MLP neurons of a small language model. Each row is named by its layer, matrix (up: input weights) and neuron, and shows model dimensions 298-447. Each number is 500 + 40 x the weight over its row's rms, rounded and kept within 0 to 999. Numbers have three digits each.
A block is one neuron, or neurons of one layer that tend to fire together. After each block is what it responds to, as a language model described it from the Wikipedia text at the highest values.

L6.up523:438499499508564485498492515530493539446512497474558541517473562536448512490485467548452533481502479521526476521543532566432512545520489511449454526565458430475530535491540522494469535521570509519471582511410513470460501441463441498545492434549489512462552477491516566502510470492536537473448502484436531516487413552450521556506432530492434517469488562541504416485517576430498476492443467495581530511461518471542485604484506516548435488489400477518503
L6.up552:448420516492483545502441523580482427520530480486501527520576452535408539543417488526496524466572512432515513448528504445425479453566470544562553505470485461519459520515552556487556468461572431509559508505523471516481429535504527461505528460489478511538529547572481456463467477496485531474520519464435464480528504474432508443507485462554475471423541519507508458485466547468514499476439443429450443505551509530465472531499478528534489501451454519442486
L6.up1236:502447478539522457491518549433461515499409568496503476523491542511508429529485507478495546478613514468498474482482497492519444521486457476467483439486486444567495439459527558494447492483452503513522506495378499497468494595486446540484520484486524505505434615539525475527516489491550496545455497484475399449481424537433448544561459481551530559479546552528543564549537549481554447544466452553463581481479480460598571559506483491497467414504470535501503
L6.up1360:478430542509495513533516496509497549473495466526506493491450508484473548465498513501529531475514506474506499510628558529471542497517479526481442471492443580526597552534526556456486504467509470469494480566482554547520514433512449558485470452498428444521495487543453486538520527455579536468489540474471507521539505589451437524524537473562545552518543512504546497527516512468440510507479420569489538487407559490467449564528505544541491468455456522491428
Description: Word-completing final suffixes

L6.up615:533500453561466483489556484492459469492491483525482468504531501512504510531507486450530579474394475460516414536554451534525490526506518552484523559555491474527538536491518478508554515458475529437530606514501561468501473488426516479478424478494485527517502444439450547491533488452555509475437524614482478524491485465487412456511408565540508482487563475454561466530496529515452498537457488456550459487491534452506476466535453520569400492414461473556484
L6.up1161:430584497460528460554548503463432458545435526476475547425496509478557475471503504464487513534523479454497510525449459530506460496524505460510542489485579472480573451461485482588583515439511518528539508525556506506512456450493429444493470498540514491461562499517464504546451511457435542512514549503459513452551453528477468495480534483456535560444510482452509529473578501496413505487406500495541470431455558511465575487451538486474417492512478487588506
L6.up1162:493514555512501523514491452517452452550478536491445564536462498594525474485509528470444449537540572447448507486500402469481505484565466490539488439453444548493505479540467485534460474467472462478505484501455510480477463564489513433454483472553524470518486505505519517505519483469509504551416545530530469484480488473533414413512401430530465490428503540583531551503514479470470492469479480533427470532482520521451420516545529458507511514495518495536487
L6.up1577:511473531533539503510542462450507529468479529497485556540518524457507547493550543504497548578508447486510510453532497501536519568446409512496525467552481436502528541472536456522560512499479552497478529507540488443607477448518430561526513494451527495481468524489522500577503510476514519500486476510487522407532476507492474426499476509510417437535550536484470467497440403492507517585440465521481491496432545490468492444483522492515445441499441562533492
Description: Possessive apostrophe

L4.up243:466562471490520480558414539484537516476477527550471532561410425547507551462506496538436463430517476465535436471496495597442569498525457497523517508571418534426457524469479541511473537561507461495471536584459419508495422490453496434487490498528494484544511480528548519515549516555508426525477504514506522473524536462489500542499497509555427480485500581599433489512488477475490506497536502472531449511529506507510505547535580494544493476490420558485544
L4.up514:472540446502558468577496548410489466551491572487499549524478468506476473508443500520461568471478462469549552530548518556544491600477567463534495524462425486536487533430481486469516488473468476530496538540429440521549488533478438441542456478491535551505538479513481552520511461543522454517519436436532484437555572482502444521520517493503515480429522483532514412485503514523498526522560423524499555474515470505534484533537511481436566466470519542489441
L4.up552:563468453542512532466457515451469439523505464541487551520469481440492482502560474548551587527550537480585500472546482592571549460471496552471572529564499632418530521497531489491503581539426468521484621493448537522497467556475496540467508474475522452516570484528503528491577533533526434564479532519436524521565510465520574496441525516504507526461548508453493514515482504473438493495541472525479490533476475513512518484484488478499519475507452519531501
L4.up577:532548504504538466546521483471548477493511522507547471486462549465568519466543492574516508459526499483509448495480419511475616478518475587533515498563456536514532538491527513548495522424474478453499493485510494561494507569475468490455525468538470490565513537563507555536563548550528468491431536491536537427482489468493460560456445475561480536488572487497527448558483475504524552483528481519515538598562472509517517526485575424553529499506476545479514
L4.up691:419503466519587503496510501430469495570452513539476520531504410492415499489530496457519600484541530501450486469509470613520521553562536503430498544498434506543447454500505540437553596521468464469445544496489599494528496523511494467524485405556545460541467495568512553482509572535557432516489456583511530495517500452520451517553486481546499476445535510558474481534595538465445485462507555453526505461515534496509473501545562557467522506552484461461490
L4.up962:501558539456520520484507517445502462530518562472516540528494525513475511434508497505497504430459466500523404502484539546510582495474481452504513564573492545459433547398518543489501555454542572464471544491498543508518438466458504590483490488425487499531573555554510553466449499570515467528498551461533489491534483529484484564438478489525455505471523487502484504534508463519520464454546518441536489462556596533551453547503521506539489581457506531494546
L4.up1245:470545530524519486512426535457567472553448475492497483461479440528474461481473508523486513471423517488440464499564513575485493516505488539540427481454492474487495479524504463466527542534492473564481537490487517596550437493524502496501473456504529491547463525567410496527493413554515428583470493461555464528428500442524453392516459431511500465460563476520494492516473533514478511458537555573472524518507524575538465552486540431517517520565487484501532
L4.up1427:505615464460521403512493554468488466502429474471539590482418440512545498501522563487483534487535517510503516531497522531456495500533519479500484468546480615496489534429560549525536493485462516522514533493430520524496517531419454448540422514515521428563547468545465513501462514485461505508521525519538499510477417410460507494539520468537448480430511549503507499487474549452564457483469426524566530482446454501585490533523556479481479448510481531531433
Description: Mid-word after st/t

L4.up252:431501527491584482565525556489467482492424496511499534543544544501545474523481530572511502454473489513516455486479510455444520480519542561537482497493476514494528456440510481515484515515488421471522531473464475459460480523487488534413448526536498464539503513522493517455573519492531514571442556525481521461468431517454421527504500478481541493481550484462449522505523554585415523501561498487507456549454526558539489509545591506466499584513503446488479
L4.up1126:429504479480523460561540519590506509461481492504508494564520533484571464537465530496514561567483463520492516437551527486479488497552472522496435534588435449502544545466591486526510473468526450484522493602482496479462473493554533476496526470525568435465508489492469500514517437558437497476463453490532491452497490504479440473422485492571536447487501508481519426540469562554417569470390496421515460496505500529522508458510479503516462527465462525437507
L4.up1156:479518516469548477523481449510499496485550550466474505572517567470494399474504519507468556519568453541570426570546503507471490428425497485567503521487468513492518450490534564476568490504578419513549513508482479506488462532472482483469465497511519477528514507508459552529473435483448461533459535503489459383484491472475481555542516517479487492423530531447526453485537610549499537458544467521505532485438459569525464436494535508488479504484500475466534
L4.up1266:483502561508514485419492503529560449492578502529581552470461513489417499462491497546547508547542494427494465533516538420545499492512499484446473565505513536498576469532496522481512489437579491559413527499473502480507458517489531455458429550480493487532558474552497485498552481539541504548457497479506394522545561433526575568525498478523488515502472486463554454483511530505480494525488494522474561438535497562452469478573514561502499478584442441499480
L4.up1291:463520455504524459470486444484505480538473552429492477459474472465520492480518587487485470516577567489551443468506488539491378455475498552560455523527517513531549529457563550410465491533484486473510501525457516441430475486456518454483434500495533451509565528548485555486511482526473502459472455543543562403475432527525441564512501535540513481445533508463452432488456575473482480482535554531495452491498479513461577523508561476519482496496532513500435
L4.up1597:446497534494588514457482472479472466425530545425479473574499507520457457474577531485507555509537450508529538559538522485483481535437496517537533507543538531502476480402537535477500497488553445460564569405524482480478492473509498513434459486601503446512491493518450498513566499442504409497448487529482544432438465516489539499493494509412419518480479491472363441474501494581483461495478448478523475436437529479536477507489514487510511519489520488490524
L4.up1774:446540502543501449495506475483499490501483460492499542472486513506476493505534621449511405504548456517495516468527479416483502454492529489512396525457584518477479535510484549510498561506585439507490536466488485558502476508587440495491411483572505535576506458477517587494574465525403470577439450483552529524454465528480475469497510526555469471502472501427493475508565534500447506497463532428486560535498466540508520523544529501516523519476501414543433
L4.up1791:559474564533547487536489565521483560488486484488472447556466534542529486462449466507527585488484490506600415521543497530475475485501447503482458448517440503471494515438527492455486520504534552477586510521439514540406431543438470473458511495537514468497463552541492529490541455513482444520452455562483418495492579454503494474437541570524561521490521501498515451464567564519544490503536429525534544616495488532448484490498492472509506455468411474494540
Description: Word-final suffix pieces

L7.up928:519415492602502478510444469516574530545530504494474451601492458586555419527469548537551421488529473475453481426498517592486557440496493535483507584517492418512462472503473499499503527551454478521410456577419470513506468593539540506493520489513531532483535510561448522496540498517524446556513486493500571467483515540548489527529487511496405449531521472593500477517498450423494500520539486498497524435496500519541461555471484508508536501467515458495520
L7.up1464:422523500508581486530520418460495484525463508543490486520447517533476488500517438561503503506449445479435501492500536457496507581552495466552537499575485468438528447491456471529573525445436505500577477479452529526429545546515514488505477478551522478519512538481441498490475499474556525477520538527563485545494500520500452475533479477576450476482535467446470487567464497509467502488567414565466468460475542548594492494490556520457560545502557482464482
Description: Mid-word fragment after St-

L7.up1111:548549516488558557504529441506469471560466427444464498554524482509523442529513515482482490464466513462480511479495459407573505526510429507464464448426501492571500486417523497483532497518488568516510524459512549475481547500457475574474532551484516530526467466440514490505556468525471464490462475484461493385511495488502452524479516498476569562393600449534493561561463497486527537431517556464551555500454521498512501540470436481417510502515495482473533
L7.up1720:534565514471581481513517464475505483512503447525504537513488570535495493480486539472554532522545480491485460536490525503486525466511489541527448458507475477438520543508477558526483557483558457484576510574509547448498523531504475479353519477577545466557561475510497473527497544456496469530454625556538476457483484493455516451503549549438563546569488461522503521491470478524502477527451425442496475499509542502522465436535584529473496528511503454535490
Description: Prefix "ex" word starts

L6.up894:491499536471494534493509483515500469533567477452543466441453536553486481511530521451552572484529425502489502527483535498478564594487512677540545503435525530502446487445490496506534506596504536510532564425461503587531490557489458497544518504454482519466603517471493549516486507436488474614543452474498437469473479530540490476479469462469527515525533430502520480532488467494528530430505585388591471536553451546516489510507484445479464519497497503517474
L6.up946:501469581541549569530528565492510549511478479442482490496413501501444518491545522478509482464550480496480519519468494461477445474479499528441554475492502531514490519467472473519499543499536550552505479511430548503512532434463537466504485482514543483472461463608483490521570479512530456515482424531466413499556489563394492468552443489475525527471537545488431500461474507504547463465435516477522421448496532493515481514545513469503537486506556436539481
L6.up1368:508475460508460560496493517512462399503468527474518445534439557568529514528525521405540522399530568480506557496475479534494506491534496505529488443542541527397517541535514505494501540495550499448568522441500501566465484595513484468532507483487536453497493548497497530503509479452429491550448520495429500549508486499439461534554511601465575481428577505559515503479442539512520477475505512421571491578542487495533472493437595390449474432541540544486497
L6.up1786:543505583543507494568489470517514482559515539500521483497515494591439439488468512501458492517481546528479495487636572636518418447499493530561510460530486543547511489479537449530544481522448540489481551531451487513513527500454468549435498456478519508525549522522483521529459475477495401500519505458453479533551462516511457473484518549541502466423544537532497381455492480465588514483504585462548454499535524520476488500499510513505408518504560535457448
Description: Clause-initial subject pronouns

L4.up89:513502502484523506469553465556414507520474535495484570606511505481483486488474505507532458474483505571446534484528454423569527530523550494422457522431585521482479555472488483406517533454462491508422494490516491563519530457482491541527511389485502506461497429458479485556567503487554529422458542513583497465501471566494492500497517579484532511431518432513496494564562544508424546514506454432491517561518522483470527474484511378516531465478583498589478
L4.up448:454407483499468545446479443524519485541443501502496446610337476505569490449485517417527527498520501498494482507513421522511468506496484526454488499530522505489546514489485523478458510527547503504544522435470472540514512488502521490470458512517502467526504452511480534541467526464477520522468387578536557536441475526472537490474487532530492478481512471500502480508501589528498510526485483468450562498482517501531455481435475439491486557497473569582517
L4.up814:459435492499520462533472479559491459561500444487494482451450472453546436529518546426477513476530494529433505503559513477433415519499539454494493514521460477515556526563524483485465523476500516527456497481474507423545502466527486562518507452475539487508531526394506606474562490486491533472456486553522502462546435524479490467502493518538546480453555539546533554530493566450487440467420493508491553501462542496519494543458502552480402441507477500544449
L4.up1090:452531459459556501514523489531565446521447468452480437547485507474483532576475503443477513405601445500481548567466477509458483626488468523519509466516507432563505522561545513489488514459477543495464476516453481535470498481443531533456530543532525564563512550503481491502541499524557498506488426505515536480513545554484522501504518571521536469488614411460465457510459534458453530482469495523481555503496552467485569474461556459463534479426463513540509
L4.up1153:530489484561542533500471484586424472592536421509529465489553455459438490544496533540487542523524448485484528492565475467502424497461548524539561525533471432573522498569497540471568562531492437510542525493502526492511531562570519554449474482490506518528531528499473452484611512479501456587550453528490476518508518513532449471487529482547463551506465491558473515441457597499442479505424511523441510424556466537533452552456447507518402461489543472493494
L4.up1260:450448507514486527491491520580391550475472492523543498508535466493511468476538511466520518504533445539418512497543571562545528492566503506519494520526535530479589558528550526470519546481470475477566527517477509528493449507450509461435461428495460465533525458459507557524553516529465432506469477553474444520533531575497468524498458521527563495505483488462502456470551556492502533543506494509523577529434497589437499476508541507611452532474551564530485
L4.up1271:521459506528558497446565502487528487539509441503470535503466470482494454502490581431501529546521453452389565563466478562488424493556506484501489487530467474509479513551513458475541605543535498516475510557450478477477552534503462520508442477475490555529538518539573494552460506504523456498471457540473495549491481537516499547552467545482515502510612501524438416481424536519451452526486576509471530513471527531485498546516477503537450452543472508490517
L4.up1345:467482484526481581494503452601485466480519467459504564507426562539520566513475542453408517518536511529473565475529548582488543547416481524442499512444489462505434561478509548442456535529475465566467512487474557491497400470413522528490467481551502535474453544483532538485496455527564440549497402566477470497556549568489515467519545532492468531461529441504527449505512498505522513527477466529454543539523485519524530473445453441538519519475496540502511
Description: Mid-word fragments and unit marks

L7.up143:432486522509634471531553483547475475517481418485447539500446551421517456507543530540519521516502540482449521456538571514484462506475525468470401486476480463487443572497530497466524528563487519440533495512523505527521520465536585567492519411543422496503468533491508552492588524496553439521474434508479452479520440520483489455500444541470561457437552481505507558527491516446442511394464419555493532572486574485523524513380499473539486492396512451561397
L7.up1026:440503453466606462513512516559594469539440411480540516566495573467560429544530526478493532549535443502489562493547546528483462532468535548494500490448502487462500493503563441459441484507470542544494477393527532526561530490506482513396542533425502461564492530467448435508546437542478458504540459494516448482505522467454508527520474497438462488486638493514499543534471459399458485428468466543559549518490526490514423461464529495526452500532492593505458
Description: Digit-group separators

L6.up302:516491497457488457556538532466492402463545437512533497542542467462498456473492454476514488457553469494522569477502472525419484544521508504548530490457451507461516551534523509471555493485536507485477573529485521557537533519431538493507519517503512553551502539532518528482504493564603469516512530439563533425548529463509493547448395518468497436543476538465519440480460485510494514536478543500464554539562498479448532547452609502575509518511523466510498
L6.up582:544548481524456516493496504479486439536567437494465510526490435526484482501463527489529495456520500501448565468505496560513558595510521558513456476520502502456470555549520476464494500494458467460439484436502600559444537497508521464439503483577469547514589524471454497463520489533544489498462500477482482460541552544521480454449494519429514489511521445403436444449581489488511502462464487498482511501515484537491555455475551536480513462454532493521486
L6.up766:506496472495528478505477381463530455440501452524450470478457509461498460527513480534540557472490486571464510534457494539483513540477511619444506523481452471548531561509560620491573568460497507458506511533508552540460473565448503528454464451510527504455490508476450526499530529478503534572455510562558521513514632525493473549515491552519526494474480502432472510583474470561501486476492499467528506528465522499516462540485558446533498478473532426562499
L6.up839:454453518511482507485422488394440531454540535538465506475488495547479453492562484520541529521479463500508565469485461524445510588503537511459413469471446467520485510496520570505581503461430495518465524503455514571501537540495512428557514490542508511552553472501442547533432531489519535464550487509463493547480533518474488472527539513503524516485458476503504458494437488419487456474468466465526421516480526498429535556496537549526467473555465499559508
Description: Mid-word er/re fragments

L4.up16:430551475506497549502549509588480435480557589512489529478526547527456492488426462541491627502505457473517543482563487521503465555525472580478510501481564500484469568436540502500543465496518474471552543507482471485493447516513497521487472537549537453569500563517468605516473562514513497475497462421549536469503545473439546443437469552481559463520498457496501482591470541570516462468454514527545522529545510449407531530533438478497491421506515570496471
L4.up167:501444445464479514537511478568437377498496522494558481501473525484558400487455512495534594520547427566471545519538491448440428559524571552549554478510609505500524496529517482497515530516458515525503550485460485493563457539491537461458483450544519460536484458508472472507505554436430487514479498571418558476489493550499441557536522605465496455460476471485518449477532523549549541451493464458463483499529454541490505491472593501460472530478556547555477
L4.up682:559497529441519510478544428538421382531568534437571467464478505478452435478489570457503550471552466475490523445493482465539521466502551544459486471438473483519502594510496490452546561505487499528476552533450537570515485527496503539382505474502423532563515534483470466511533502523473525542480560560526493496491533520506481485481546471510535446504476522551535453513470525591549540435445553436487526522545489423400482489553536449467505445454559519505534
L4.up689:468508441496554440500448452512471451489513461525551463512534591515504436441499492524533519497532522514398555470529502490527566558478475511519499425476518479461509504512487488533557514420447505597502543465493530566526491557538407480508522516522517599534514489531473510565490563484547468515526542557508506457489550576501418529508538463449520375526482468495432386539491526446547480474394522456484543528547450451538515462555493481499431520525534510458467
L4.up895:466483514424553526533547387507563491462483481486521458565465491497516453458539610459459506557454468523475565394496485509569496499606483505470438512456483458458484512472517558495482461456588532454542487496503568493431507478515525519459489441470501536506550521524464433523511471490488460486469524447474445476465463559420514557581511600555495504528543511494454551508454532512497545512468485435486509493534469510457521572481551454418476474542549479616488
L4.up1004:575502612507457532514505412539533501506472547425525484451579501512471498453476466497537441426522455529421468456498521523484554456541454493482573471444506478502459528533552465482482540467505500479464489470496487495508466568467529522523462448430481531553516482610426489451534512505474498509462518454521525494457512573473516478511542494509538494520512459507485528437528547536540401505489598486468564498514405494473534562477557483433511497493578510569489
L4.up1052:530540542470503441547490446510480430497437476445444475497518495452530423511558507502516558458549439523524522460504457511511479498531509568477434432431459541525547607495470488487547469504460539423489550520524493616525483517420515498482504545599511492490537501465396486489519456484520548475454515490497547441533557536448471483502520498464583484501509453439593462452512503485561496475529495504448501556486460499451532468517578504495458516524520533532409
L4.up1659:467474508483504507496526511610380415526566435485519524530454519531563485467448483464428519477453489572477544444502474455566494496539396538451502521493462599439407530516559453477551559465538495443467493458517526561443550534474487484461520509471473443497520499538482458510490524530491518526491490503557471464517455546494518488575534543503513475463542434463598471464460474530483449519457543481512562505471455517420538504464528543441561502511484562553435
Description: Sentence-start boundary tokens